MLP neurons of a small language model. Each row is named by its layer, matrix (up: input weights) and neuron, and shows model dimensions 96-191. Each number is 128 + 32 x the weight over its row's rms, rounded and kept within 0 to 255. Numbers have three digits each.
After each neuron's rows, "fires on" lists the tokens most often at its 100 highest values on Wikipedia text that the model never trained on.

L3.up307:160091126046133091099113103158129111087107120100115172174156153181133130132067157146095105093124120140175124127129192163190170112146148163153117122139085157091131129172086104090110153151104118186172116139115218135106119167129106164128095131167111144131156117093179170140097135163142142115
fires on: " Count", "ific", "ec", ":", " U"

L3.up106:143114093104144110142127109052135127126155117104050107161105161154121072108150094130123109142112148139130132130149141150093155189110129134128144123097113103167077133167173127096167116135191048124117123150094113156123128192165133128138129164097110095133098125104102142086184119101117093150
fires on: "2", "1", "6", "20"

L6.up77:105094116152126095128145154178134176041147125101143145152144117145173082178153148159115117166075174142116147111114125118123130169080147127222096137153113142154156168135115141066108133172105055142140073099106200131098126077108091108103107169123094144131125094144118151138205131137155169126
fires on: "ra", " a", "re", "en", "ied", "ate"

L3.up22:168113143127101111034163152168121140135126145138160140102193129133167124108157170188164174085105173077075099194156153149190137092156131202160123150155186109109141149127102152077155158155116136093166112075125126144117161101091133050029117177088098102097123118078093133076120082127088142104
fires on: " re", " ass", " rel", " cl", "ll"

L3.up262:113126129162080147160144170107161153155151174140122106151134187120148156130085180162133121161135135175176089100094170113138115155126129136137173178094109156125096139154132152113123128114127101116105045144078243124114119134132176105088071098131067175145095142112145132162183197109126103120
fires on: "es", "a"

L6.up276:184125105110147163144066143090105127103212139192130097137177106157143144091175116115104124149086126140120155124091163125144175166076093178123122126156117206158144140161137110152138132182092063135146082164141143157137110100124129109157147138123134091136161094174133154134197171122079087106
fires on: "ro", "o", "e", "i", "ri"

L3.up53:206170153054160165050169123154130114122103062126135145091162110164132078096123193147188167149183142134134116108111104141128150128093171174128102139127173152132139127127144106094159173128110145058183125125151113164088100117148147109098075185063092140153144108151100183174144093093131150120
fires on: " un", "un", " Con", " con", "ord", "("

L6.up272:148082142072119175095067160181159105130110152178147155180178169133114080130174204127139199096079110105130180154088113067111145146149113130140121167127125199156134056109116184124140125117136165156110068156111146148104130155175130068100149112144157131152146070066105133160124129117102152146
fires on: "ill", "ell", "v", "ov", "all"

L3.up198:078041109113087159087131175093155159125149116064070121097177165109156135054124198145137174114159137147145153127114158091134129184050152171104154172092124123174123158191125151101141146098175115129118136152158107191144124138132101099169104147131130144133125151140119142117212081137131079195
fires on: "ot", "n", "y"

L6.up309:134137145081216115168100163149176122068167104139102098211124145146091108145126153127150137103085090101128140133092152144168166132133135215143116144112104163100143082141186132155073106157111120178171140169137138120125165123154119139130155141090143107160159099137113187149131175086117135144
fires on: "oc", "u", "ur", "im", "et", "uc"

L6.up443:158072084047086141127119226146116141163163146106160097107169133161155120165193174145124116109172090068107145156138151098144175161107112133184173145068167121144123135158126150108099123138161080105104095136129105130175100111126183025151170136114099079153108125170188133147176107181088084176
fires on: "r", "on", "c", "n", "in", "m"

L3.up445:172172120112157124136132120151102130145139126101116133082137099179142088092154123143110149126117076090101139202127158131129132106143142179205159115114131139080207095157176096111093093144179089093099173111136141201085112109138138096123142154124129124147098148150161179072179171109158078115
fires on: " sc", "oc", "c", " Sc"

L6.up350:100070130148104120135157182106155183095107136164082135079151153155110127099119128159110139142101087055136123100109121089209172090117158159221097115088108102119102089184081120102124146133108145149089098150171145146088163072080156144149117123047107160106112091127196164127174157143130167114
fires on: "-", ",", "l", "n"

L6.up208:149149096118198147109140134204161113094174097158172156149118144109090122106138185134158088112140113129147087133114158091117199187126175156201078118161180184135166142141115114156113163159087117113065101135117158091065162121169163122137135123178151139188145072159072150111091061136127180191
fires on: " |", "en", "old", "et", " V", " R"

L6.up433:123101160101102128128086082153138162106158130186102091094129146138086104173112202115132178067178071125159089105125175140175112122130121109183111166100133173176182090109097091134118155140074150111061101124153159163129092161176130139135152113187138167216108094157110185118157136102097091094
fires on: "un", "om", "ig", "l", "ok", "im"

L6.up341:098127119119140136163118117169096153122135090113122151143132128168145086097138172123104096148099131174189148124048154142211165158140194142203114111152119141124131126101118152182084144173088126168081127138084151116097138141173141126136163155082077117109122103150076130164122149138116100157
fires on: " Y", " J", "J", " was", " y", " is"

L3.up113:140137151130115158098159182139211131149120118097139088119091089131153148091121142169110155171156121107160199155187078044134168139092139131124134143125157180094096132173135169140120159081160136147158150106168110142155179169093170053060102113109091116156166116115100151118171159177132083118
fires on: "ed", "st", " of", "end", "ing", "ome"

L6.up109:094163114129130132131091195117131138129111091156180158136100179119152028109142156149139205094110152095097167177073135117147088161154177124139157134109102165129111131175184170128107139135125100144148061173101131136117103091092156122114100107181121145065127131062207098105121109137133178116
fires on: "or", "ad", "ov", "ens", "v", "if"

L6.up136:108163136093097119144147110111110099146188119124156107117165154132146082126186110208140122135162118102043165164148114163132115127123168152119082134127166122137171113096181198118136094164171106098122139151075137132152107164086131129043126114062098073112113067164082188151116132148148152124
fires on: "s", "ed", "ory", " work", "ad", "ord"

L3.up112:102087127119153160127130171144129140163193172139147051155133233121160181071166197141161125102120122127170149145088187102112167114160100179115135108068129174129129157139103118132162112125096086130076076162097136129053123131109173111173182098164079168172121127136109114202148171106174164148
fires on: "a"

L3.up189:111108214109157191128161125185133120120101132138111115134142155120125076125134208160185148118127165145100210133099116127160185192110136126124190144135129166131130134133070112101101127148107127165111092158161118165184085136136152155147127134080142126132169044133130110107184102160076168083
fires on: "ust", "est", "all", "ill", "ant"

L6.up432:112146132071106141099157148107193110113118101168135115129131123115138107116159130143088112089158139113100205179177144116106107119111136143115136129099076100151176090137112119130129126130148077121073156148134161139108086159140157091114138121116153128116171189087182126136137191111165177157
fires on: "ch", "ens", "g", "per", "p", "ut"

L3.up367:136103119116136117167188126142116131077132088128150125094098190134114149109166136125159087140092171171157155090133114121152146114135160133202091098111137159106216131157171130146110108200103060137124145138078120151080077133142147137131165187138107149107097135125147153165140121134080168204
fires on: " at", "F", " W"

L3.up391:133140150122178164143142104082154112142142139147111141151190173184083068077124202160114083138166132136152133122119146118125138142103105126139120084041128168081183102110123097186117085129138131122124125059144208148134173186116131208133077136090132174098160158089150150119117212108083096108
fires on: "ing"

L6.up216:101118149064122163110079107181145128084116120157166123174112100168102166118122149165119110098159140138140106106090141141102136134080193132162115130168134227120187193129163057156181136179127086131088128121140110166070129120132121157125124085121092135164108072162081138134174147170156139165
fires on: "ed", "ied", "et", "es", "ate"

L3.up87:096139193123113120132113106158167119112148097121119086079091180136192140132132155122160192112137106093158171084074115049124105090091159175168108136102067189148139144170136124104101127117128096111117125082198163127107140086142116090124135136104089157119130137117138168113109197111150152172
fires on: " sp", "nd", " part", "i", " off", "f"

L3.up35:125165121121112090143167173149189141095177108131083103142167124200112085126176117117138114125114105088113215161136104099159184143133093174128102117110157108130155072146166088122169113211116038084126149134146133153116103127189150076146142159122108096110134127157064136180145161128148123112
fires on: " H", " v", "c", " B", "g", " Sc"

L3.up217:110095148105107109076094123194156117072155130081110109176157095136141131121140113152172147120127160150122154163114191117166107076153150163092120130145141152080125105177090110171109166123107131195112160091122200097148082121147144107086131106161133105103177138103160103101154109126160136122
fires on: "uch", "ome", "ph", "ach", "tern"

L3.up182:134169071079167136078180154130167100081100097135128135117118109172110095111129155126129098156115107143046131098140141111118146111109142180127117168169115095130152206119168175171076105157148088101140142154113099168142128101124136157102150159139120130108088070109121152080134127056148140100
fires on: "ib", " loc", "ust", "ip", " ele"

L6.up425:100099180111133123171058175143081124120113107111161145136155144141122148115119119165037147099112061085174147157175197124129159174196150149107166092080063128103123155154132139119161199100129102101065153113138116100091125115169114116138097173106093093146139148157125087134171142125108148148
fires on: "y", "w", "2", "on", "re"

L3.up93:180171144108098125136140147149117104146189083143193105148151129181128130102128127135131105118099098120127141175166160097175111100122157193134099128110186120045135081130135086083119164145137158096148114140110188148097189135138145085134143146100092114110149143062157134153164103125110147093
fires on: "ul", "ific", " Cl", " rel", " cl", " Q"

L3.up172:088152141131103116114151093156126118116122153168097158129156113169112100109088127144097190174090092084078147146108187160139084091136190187139142105145079083065138125179112106140178143165144115130051155133114101233060105167087146105185101130149149064121142101102162135131127125130129118150
fires on: " has", " pl", " have", " b", " sp", " had"

L6.up270:116167135114139125126136148110120102154149118131138192189106171130186151053143119153117131128160112114101133111133136107118145128113182131113080137137147142099193186107109056176159154152164108072124135129113142112108179076141151142081121147124145193105109114140125186091158121132100139197
fires on: "d", "i", "p", "t", "for", "ist"

L6.up282:090091049116087123140100181167133171100120116122099159125116134162102150169201145163130159116128109138106092072117132182149101112103163121182168104165121155155147092171115129110195138182133074107109093099134140187048139092104151206111114171098085159145108125126138077135176153109197197190
fires on: ":", "ased", "ied", "ated", "ate"

L6.up207:115127146140160145084025112129134166164189132130201140103121161118180068090113113166090165087138175161108140154129204135125144141154141127142134133145095178114156108142115108168063178130190090123112103123184150085126138156154148120137164069138097181129175094140174109131156124117090111123
fires on: "ow", "o", "att", "ad", "at", "ase"

L3.up76:086130098136152143164130124134073100110185126053071128140136136103177073146162139163060080114106117177116166104140203150122111191051125128188135140097081109160109158190132087133162139181147121151130095094145186133096104074118121135165072121151131119173126109137125103100163133137121144153
fires on: "le", " ele", "he"

L6.up403:134128086106137106078145156121146129096187184160103104174152129194151128077207136131170111105133057112110169150128133118129186168117128152076080090109077102139177126106145099164132168161128106114113134156056138102109111119060144102159193116156151099127106117068080110198138113106172139139
fires on: "he", "r", "m", "c", "a", "as"

L3.up214:211120145052103172111089170100175135108104119128145117120203165110125165115128135155100157073137137121130164190175185143113104168110149129111131219115075113175154119108178124151090181125183142121152137141129146108128178179145151127080160115148155136175132129065143152086112203175171148176
fires on: "ut", "k", "er", "z", "ock"

L3.up386:119119139120173139096131113143127128071145116175075080097171121195098170067174147156155119134160086098185211137111167089131192136103164126172119103107158196066175151140160124103125145156129088068118106142164150081104132113098213129144122163132115170108114160154123139175130175116102194164
fires on: "t", "m", " |", " of", " in", " p"

L3.up143:143150116128205147187134140085170111125180095115098058139141155137143148090130165140081090165090051125092159134082139051125150165061114172103114139133161152128202120131189134168118098154107127163143122137061149096103184113141137112133170096128057106145121173123087149095119175163131106109
fires on: "u", "i"

L3.up380:123125115153187206130107110113145130127126119138111127139120087160181163095155154148165142149146121136059141111074134138126171194143130137139073100071102159131109133175144126175110122183187150087145127140123163105110107137077161150072131131070093154151138105105060148126153137099078093162
fires on: " re", " ", " n", "l", "e", " e"

L6.up257:117162127105128146079151102141144189120161155163111147191182116199160110095160138121099107151121168128129090160170157103153150162112144165186080075087093133144133162129166099128102167142116111051135116114161170135146181116106168133119133179078056139097063111076093149046135155103144110122
fires on: "ro", "p", " |", "ab", "el", "v"

L6.up103:213193057129152146169156155154150120121106101076106184111159100162155101113168115185152064086062113060067154142141072180117086073077172117133128108152132185119136144110143115121181105105146143098156129176137160183102200125094110118062126172067134101109125104115142123144086105130160094122
fires on: "t", "ed", "ted", "ad", " as", "ly"

L6.up234:123103095130144119133150142145118144093202111132144125156117180125104159131158136181180167089100109110124095134073211064144124100126167098168152184116150154108158096158101107092114159110160095118141114132092207114143156164140142100125125114161164165132120076078160143131189142158138140147
fires on: "id", "ide", "uch", "c", "old", "ome"

L6.up264:091140185170139105117116157120130144099151082170097153128178149131115024100125134126131172141122150130169141182153156067148109150108189173134153095099136148093195114172143112173138161129126082132152104151176109161122169125091107124143170127150146126118144151096143186128103101070101148138
fires on: "ad", "t", "v", "'", "or", "f"

L6.up385:105083185125096112139109130176156143135162150168179108128168141112178166117137094165148144088195071171161130207143171078101126115111143114143140109109117174089140112114065131192127162080093156095173066116091172097079171115133151082138152125124132089138159154073091105196137147155106125165
fires on: "al", "a", "el", "U", "um"

L6.up412:075131170116116119117069195174087121070149105143122083182137215093125100158106160130088178126173071111172125133131157085147177184173144139151122140109106171118123162118146151135152186120119132109142126159136159119112193142131166117104168121130073112103148128126182121181118217180134138141
fires on: "ir", "y", "or", "m", "and", "w"

L3.up306:072043097073105070110093096111125122144154116084111117122153158127101119098136124155161132068098124162077136092174203113131191192086225092120152170138120148099131110118173172119180205116132120124160078095111118082108144119100120110049174177091140150140153129142128113143133153177155097129
fires on: " John", " stud", "ther", "ud", "iam"

L3.up59:086132082119171132109185160130163117127141124091068142160149075145156121112157095165187117178126092161070174123142162144117122109049118201162145156125100128086160167138103085140096113153131141137120103119080138133053136074129117159140114119164140186104140118143082166148151123110145138166
fires on: " 2", "le", " ele"

L3.up256:077104087113126159117136120103105136183136191067173141181106129116070094161120143163151119159086096079129177157130153153160179155150083125173212086111139186103125163170138106150125167163096124129094127171101114147117121116134101115158169120145116099164137105116158119102154193152083161169
fires on: "p", "00", "b", "m", " comp", " |"

L3.up116:149149119104116109095136090099092147130143136152109160176122083181104082128108112136121142092131136111115196098068129113147170157130161148136164107142134190051131103124156189070141222139115139101133154165103149148051115143140171143067161140108113142166182079146140145131171180142089159163
fires on: " sp", " Sp", " serv", " stud", "ud"

L6.up375:129076136100111102109148137155102124063163093079077070095128093121163142142138170123193130160088166154159128099137145151144149124116162176179111120068106130138110179090139118136120123152112116165149130136058200124093166105076130132097120150173131147095163175150108069127147139180128160143
fires on: "ro", "le", "op", "\n", "f", "re"

L6.up78:175143129125095123103178132139141182139124122151161167143133116145131135100099188162133070176145113115209120127139078128078130130114131154125118160063193147090113118193152158082134160141115110095146197151135143145149174187164155115050132150075110095161128094063119205098107158121132087085
fires on: "c", "e", "ed", "ing", "ord", "id"

L6.up338:148162104129122125126080142092087096188133078087162126122136117159121105106143101184063064166154089127120200139169134111127114137123112154120136162153150199129148156118128193113168122150139159089110116155093132071142169092105198061135105105130043100087145082110149092202177105135123132138
fires on: "l", "ollow", "an", "ol", "ep", "ri"

L3.up231:101166161090093104091150212110155131112170156120095089114121154203122160111095103183130128172071090100117107158159114099177137101134162132135111132090141168059124099121153129120060124122166080082145132087128173175065141132121187089120135110166100139107114118123178154118183187105154095153
fires on: " ", ",", "-", ":", " as"

L6.up144:122202068071192118097166130104149122105124109149123151177115155169172100095068097137154092111149092195169103160105147136119124199155147162134107094129133117095169166135175126120178157136110184117171136141122134110092123092090119134101127205116114129107146117099109113136116113091135117145
fires on: "oc", "un", "is", " s", " d", " un"

L6.up140:137147088119193111087052147134091120131092122169109143151117208122081176123170142136121101101166136140134110154157202128102125159145111144116064125099109194103136107125144145193125137115208106107149087101184207080126148135136161129103161130093153150114150088090082127114119157139129122163
fires on: "e", "o", "ie"

L3.up444:137029160108126107162091141151143126114155111056100178147156134144065156082201153152132137153137152175121133130095158137177147147101111149191158163090105178137088129149092088107084144129084062129117136170123128146103127168157144105114115190151126111141143091137116162112113199106078168121
fires on: " is", " was", "ific", " an", ")", "ec"

L6.up38:116181142164150173121136144071164133121123127127109104146113096118125180097083158122114142141130148160175095100099143102143146136042120128061072169138153200144131136149143153164128090178120138108089118135148113180140113088179152134158077134117135184134111090123160203159157164059115074124
fires on: "e", "o", " Co"

L3.up359:198148125128106146123152171134153137133126132093135147141137184169091146128148114200099148203111138126136122184175097105163158136090158113117114140141187105082153124119187078122057154164137098085124148094123163106125167105133158062081163166156099104134123121080116088192123162148114094122
fires on: "al", "ical", "ular", "ual", "ing", "ial"

L3.up286:122100153129145172108112188138157140177148185108133058131143160126163138049083170140151148156104102169136151123147135142201148126111124138181113119051121176112169160118136142154106096156183065137179076141084129126142175065073105102113085103097063121133112118088101132175129107177129133151
fires on: "The", " The", "A", " a", " A"

L6.up414:177097157157120126154151097128152173130125149138134132105151141131131121065175154144091200145103118092182128128135145149148116161084100207197175167112079082132123167146162110157079150176094145117109098148093179190155124093060131130116075142121145186203112103122110121128136162144157103132
fires on: "ro", "or", " con", "ra", "en", "et"

L3.up159:140109088116132138170164149085206099165181141139116155215171204130122085103113188149142099141160121129118126140107122138108140152102131123125082088040123158079152096127136146115148114137097063137163088127138145176035151106153152146141101135119125107124164134084110068158164155056099151111
fires on: "ing", "|---|---|---|---", "|---|---", "ation", "|---", "=="

L6.up221:113081115064127089175117136128076157156160113093102141156188179202118124137147117112144159132088134163112064145122178163158139149126165096127118183090074149127184097086086111153127174146147066152151108126124084096145161124090086136187140102152129170149125143188078162167152162146090101169
fires on: "c", ".", "B", "C", "enn", ";"

L3.up204:204133153092110154114149185172168135089100104133096107135140186131134151107097152148095166074171077044124126191171153111175121179135183105147093169098149113108142128198116129157090206145145119126097098143204124124130133123129152080121149129130105129178133152115167123119145167118165096184
fires on: "N", "ut", "S", "}", "er", "ach"

L6.up193:163088132103140170158123095156110171102140065091153117149141122164163102103090175139156122141083132193172118148114106117190151152111156117163134114127085138113122142141172087201137201200097152117115113095118192136065093145116147080110161205195104129135137092107087167168172145094123162144
fires on: " f", " |", "F"

L6.up227:108158073082163112152151117113120118145172147102129086130130094130136064067204153137161122116081129047098149125154128117169155134109141142208107161090124098132123167162110090115131185117111116123138128108172146156148170139104154134108136121159140051111124192130164152099140080113095148120
fires on: "f", "c", "g", "an", "er", "pl"

L3.up415:148066125130088110114104098096148144119089159211079134136137128150121160126112189163153143144172110080123172169110101082096140138145159165094129091109058169094142135154095121173162181147130162122045133139195129129098099098143138098182135115103165066141169077097128100147117150173086109192
fires on: " had", " has", " have", "eb", " pl"

L6.up107:132177142134187152092107125140084147093121155088125130136156122136120068173113104181120083135122125103098094171158124183152165181122101143145096157117151171100183144124165141136178127134129147097137121103190159181130138111073108100176147130118029134168129114152134171130106133083154084138
fires on: "in", "c", "on", "e", "'", "t"

L6.up123:087147121047136162091088155094123143110133060085176149150156121148177088083106140170129131192087149137170129091124130167177163134171166117119138121129158141169157178103146095149105172149101102112071137216134130168133102149092109113142106130170100163176095123065153154146135131119107085145
fires on: "p", "0", "b", "1", "m", "ed"

L3.up14:143139096137110146078153160160116135061138133101115130172111121154130156082198106146116090156130134127087135116156126105178123074075104187149107144130126135127109184136188133157101128153177115064106110136130191145101185123115180101098084144113133088093046159072097174121178089135118094153
fires on: " re", " ele", " Re", " e", " E"

L3.up146:122160101120148129131121153136130102111110080149120167124076131154115108069109149117123126164165048130146173110174147092168129112105148190153159136124101150100164140125193180168135174173150144090114139187127106219133171092168144040144117157118126048086121139091152189113135120118089131155
fires on: "oc", "ri", "ep"

L3.up202:053111121076153132133115140157143120092166113187109060107140114163075146158188156135123100142085142164174123098053158127177143149143226152174096122103151152164201177121121088191132115206127077132082106119092116079097094179133155142140160113109094131170145099127077137188138127125123146197
fires on: "F", " G", "O", " E", " R"

L3.up103:152141145075189212069152105114169126082168087141138071112227161156102103084140106129127107067167117110130201149146155056151173147101150158145112150148125119108157146119104131130158164158112077122120082147150124131060145141110134109140102191069090092137072128110134160146192173150115159156
fires on: "ion", " L", "m", "t"

L3.up26:113124114128205165080138104210183120082172129135162182179179102145126070127102154140114073156150089120142148111100144108116182162083156111158088111134170163071123089182135105110184157180118140127104104145129126119083143057123157095147158181067120165111118157121099157194115164143114163126
fires on: " |"

L6.up387:151088099110160167112152158126143139144118052127078113155180156155127117057136147148143167131079110086084089097103160160138164134099194156113152133085087180109115169182131124114106099110215086108137094199145108161097202102113152136135123118069141110129132105080145135160135070134065137143
fires on: "o", "el", "n", "ad", "id", "ro"

L3.up61:122090106097124157098144167141151120129155166085133112170120186118158127130139114172118123136160108109119203134173123105153148133148157130106103081141174115118099095109163188165109154159111132096150059120075105113077080060133137074112109151175132087063117123089116085181147130146092197197
fires on: " or", " comm", " Or", " her", " his", "'s"

L3.up155:144100147114109107156160142150144146116136094099084107091140115145100159089159167105171140118079206186142113108081093103131165094100153136126045147149082171122170123157131131114080115152113045187095094144091155169126074132121159162097111138148088189134131144157130159148153108114137118176
fires on: " at", " At", "F"

L6.up278:182202164146132078101141145112133161137137145114163104135151105123202160106159173161081166113173095086137132157162100172111158140126155108108123147111108085077159172116154130101145145157130140044160130115094159172088151128139144119103087120088108154119098091009138132120166112088118086146
fires on: "e", "es", "ic", "o", "a", "ed"

L6.up55:136141100106079108080160160108091154126120112193110120111131164133112124094174153178171121170120112109068139134107158212152130114140182126095109106127127134083139144130168152099150128159153154049133123114056184148086114132156156097112129198126120106124134184046108174159169175114179136144
fires on: "es", " res", " as", "s", "ics"

L6.up148:177143113115199122118127078124172116123159094154151187173136131143141139003126203142092090108107125114157104198166159126147171159120144141124105168154140176151152165158156129121066150184142079079113062132167139150085128162136197128108147144090136158166126111119119120115133113137068093172
fires on: "d", "o", ";", "al", " of", "i"

L6.up287:183138150107111170120137116168123124146148132160118047102160130160157081069113142144134129114148101141140163101137135096156240103062142131124066095077107130089176172154149142108139124161113076139121130096135178134103121077113125118067088142168091131171102115105129152131167177214102155153
fires on: " A", "A", "=", " The"

L3.up114:131095115079158146112122157166157104135206156078132101132147156156077090151107148124149144162108122118169192086115120091191219153162127154131080131183160102118102142132121091123162138174108118100124150177078111132110102130157128174116138176146125180105137081106129098148133146092147160207
fires on: " comm", " H", " h", " 201", " M", " her"

L3.up2:165055117117110106131091100141150142104137109062122208137125117164122152134110188116087113187115085172143160107139129098162177133078122115144093088135156172062101107141185115128157193200095146154081134192079142109095147100141145073086139180100137148150151121121109175192101160141165116144
fires on: " |", " Y", ":"

L6.up436:141113112120097195138155124179097107093180105087154107172131117176129104136154132141113126130113190168199125097067135110146141172133118115137098147096061178120165075126091097140135127157067113156040085141148162171130106101112158115157147131104121149164116160202114116148158163102095081087
fires on: " At", "on", " was", " Is", " is"

L6.up33:109098146113151111128140114094137166103119120133114146165120118126131131114139154143128109173117119145179131132122185109097133140109202135183077180106162174106141113215097082134144127140124088092127077102179151115130158111142156102109141150083107160144137096096111210154129136107091072116
fires on: "o", "id", "re", "un", "n", "e"

L6.up178:139121132100153125142153120119112132084099136084094166149158162133170126099175116150136174173108157124141124127145119127137147133121098133109126133150062120158175153113159092120194114118099101128134110149086117215115086120197086152143134145142083168148115080091121157091115107082175098067
fires on: "2", "1", "r", "6", "c"

L3.up111:050047082135110118102124154170110110138145060135091129104113143126114160125157125142129169079139121078086110176115155071112145171137184113088150141117139153129122167208114121182167130106202092140059150136118097155121093120163185058148110073166117151135110151174080150128119100155146112154
fires on: "orn", "n", "ack", " On"

L3.up203:160074149120136209119172223105197148132127124131081108108150121176113114108111189126130166104105107053109143122076144147176124155122150126145144143086107142148143114124163094125092138155216086142124183124157152221135131167063119128104123096111111115122135061067126147062135123090137133139
fires on: " and", ",", "-", ";", " &"

L3.up309:088119149152145165177080135083193119128130114125108080107115097117150127088108124131152115114086140156130201169118110087139100164054140146119129160096144148142191152193136104143137131121124123161113117164164152173101113091109166168157152139132071186143170100135120190095118167114097131115
fires on: "u", "i", "ra", "ong", "ai", "e"

L6.up395:136096110108123190130106096091130100108135144139194177087148106122157130117117126152140141120134167139138186174113162109134102170109213123118086132161182177109105108144127128141082151110122117176163110151164139099128174135058157115160170110135164161142120130102107142214134175123080124072
fires on: "od", "id", "ad", "ed", "es"

L6.up218:111068073103123138125091119109142135147201201114142116095148208126156124116176147170137141108137084154146050137135181138176116163124133114141117162157161100144125111132138125142122141126082105139098089059122189044109154071080105127140111133119128172078095209147106130141132139153097128124
fires on: "ic", ".", "c", "a", "id", "in"

L3.up91:180108065138156119127101145112076150119143133125163151143211092177108120070163097159101059096094091097156094211173182151148152132128177199118174106097154087073167050111127050173132139143173164111099133104164104168127167101115121077153144159088078098095174157136148142164105111097118058107
fires on: "in", "\"", "iv", "h", "uc", "'"

L3.up429:111113113115111155093084101138098150113169117105140071140139143102128141042156180161119121130115156149108137081090137110134130169093119137124142145187072162099161191148148137128122122130147099110096111202066193077148191138080145086128109139181111125148176112082122155191120128163042127171
fires on: "ro", " Pro", " pro", " World"

L6.up116:120125152117160135142081113121116135135077162067188111057115139111170190124112169120055121108140074148140134061101166154170125137081133186106111178189087138144129198148100136119060198138149140125122164154162161074136117092190138089100146119138073175117121104127121119112107126140149137193
fires on: "ri", "on", "e", "y", " U"

L6.up411:133135110091170131096130156079155183114158096167113066146142172115114156138158141159158148117127135118087121134185148074133190204153096104108076132073124128104100117085140116127143203153173149120114147148140134062150119115107169132075114149069121105078053171086109103087153101178111163133
fires on: "all", "ill", "r", "el", "p", "oll"

L6.up44:072142152148107126114112074165153092135138155175136128157122156189144097120135160144116130101151130062141145102135141131143103111108138146180106134111097107167135140148109129071123172127121065158124165173145165209166150137127140123080123126096145113103116161077078126118135131116200173151
fires on: "em", "ib", "op", "ov", "av", "emb"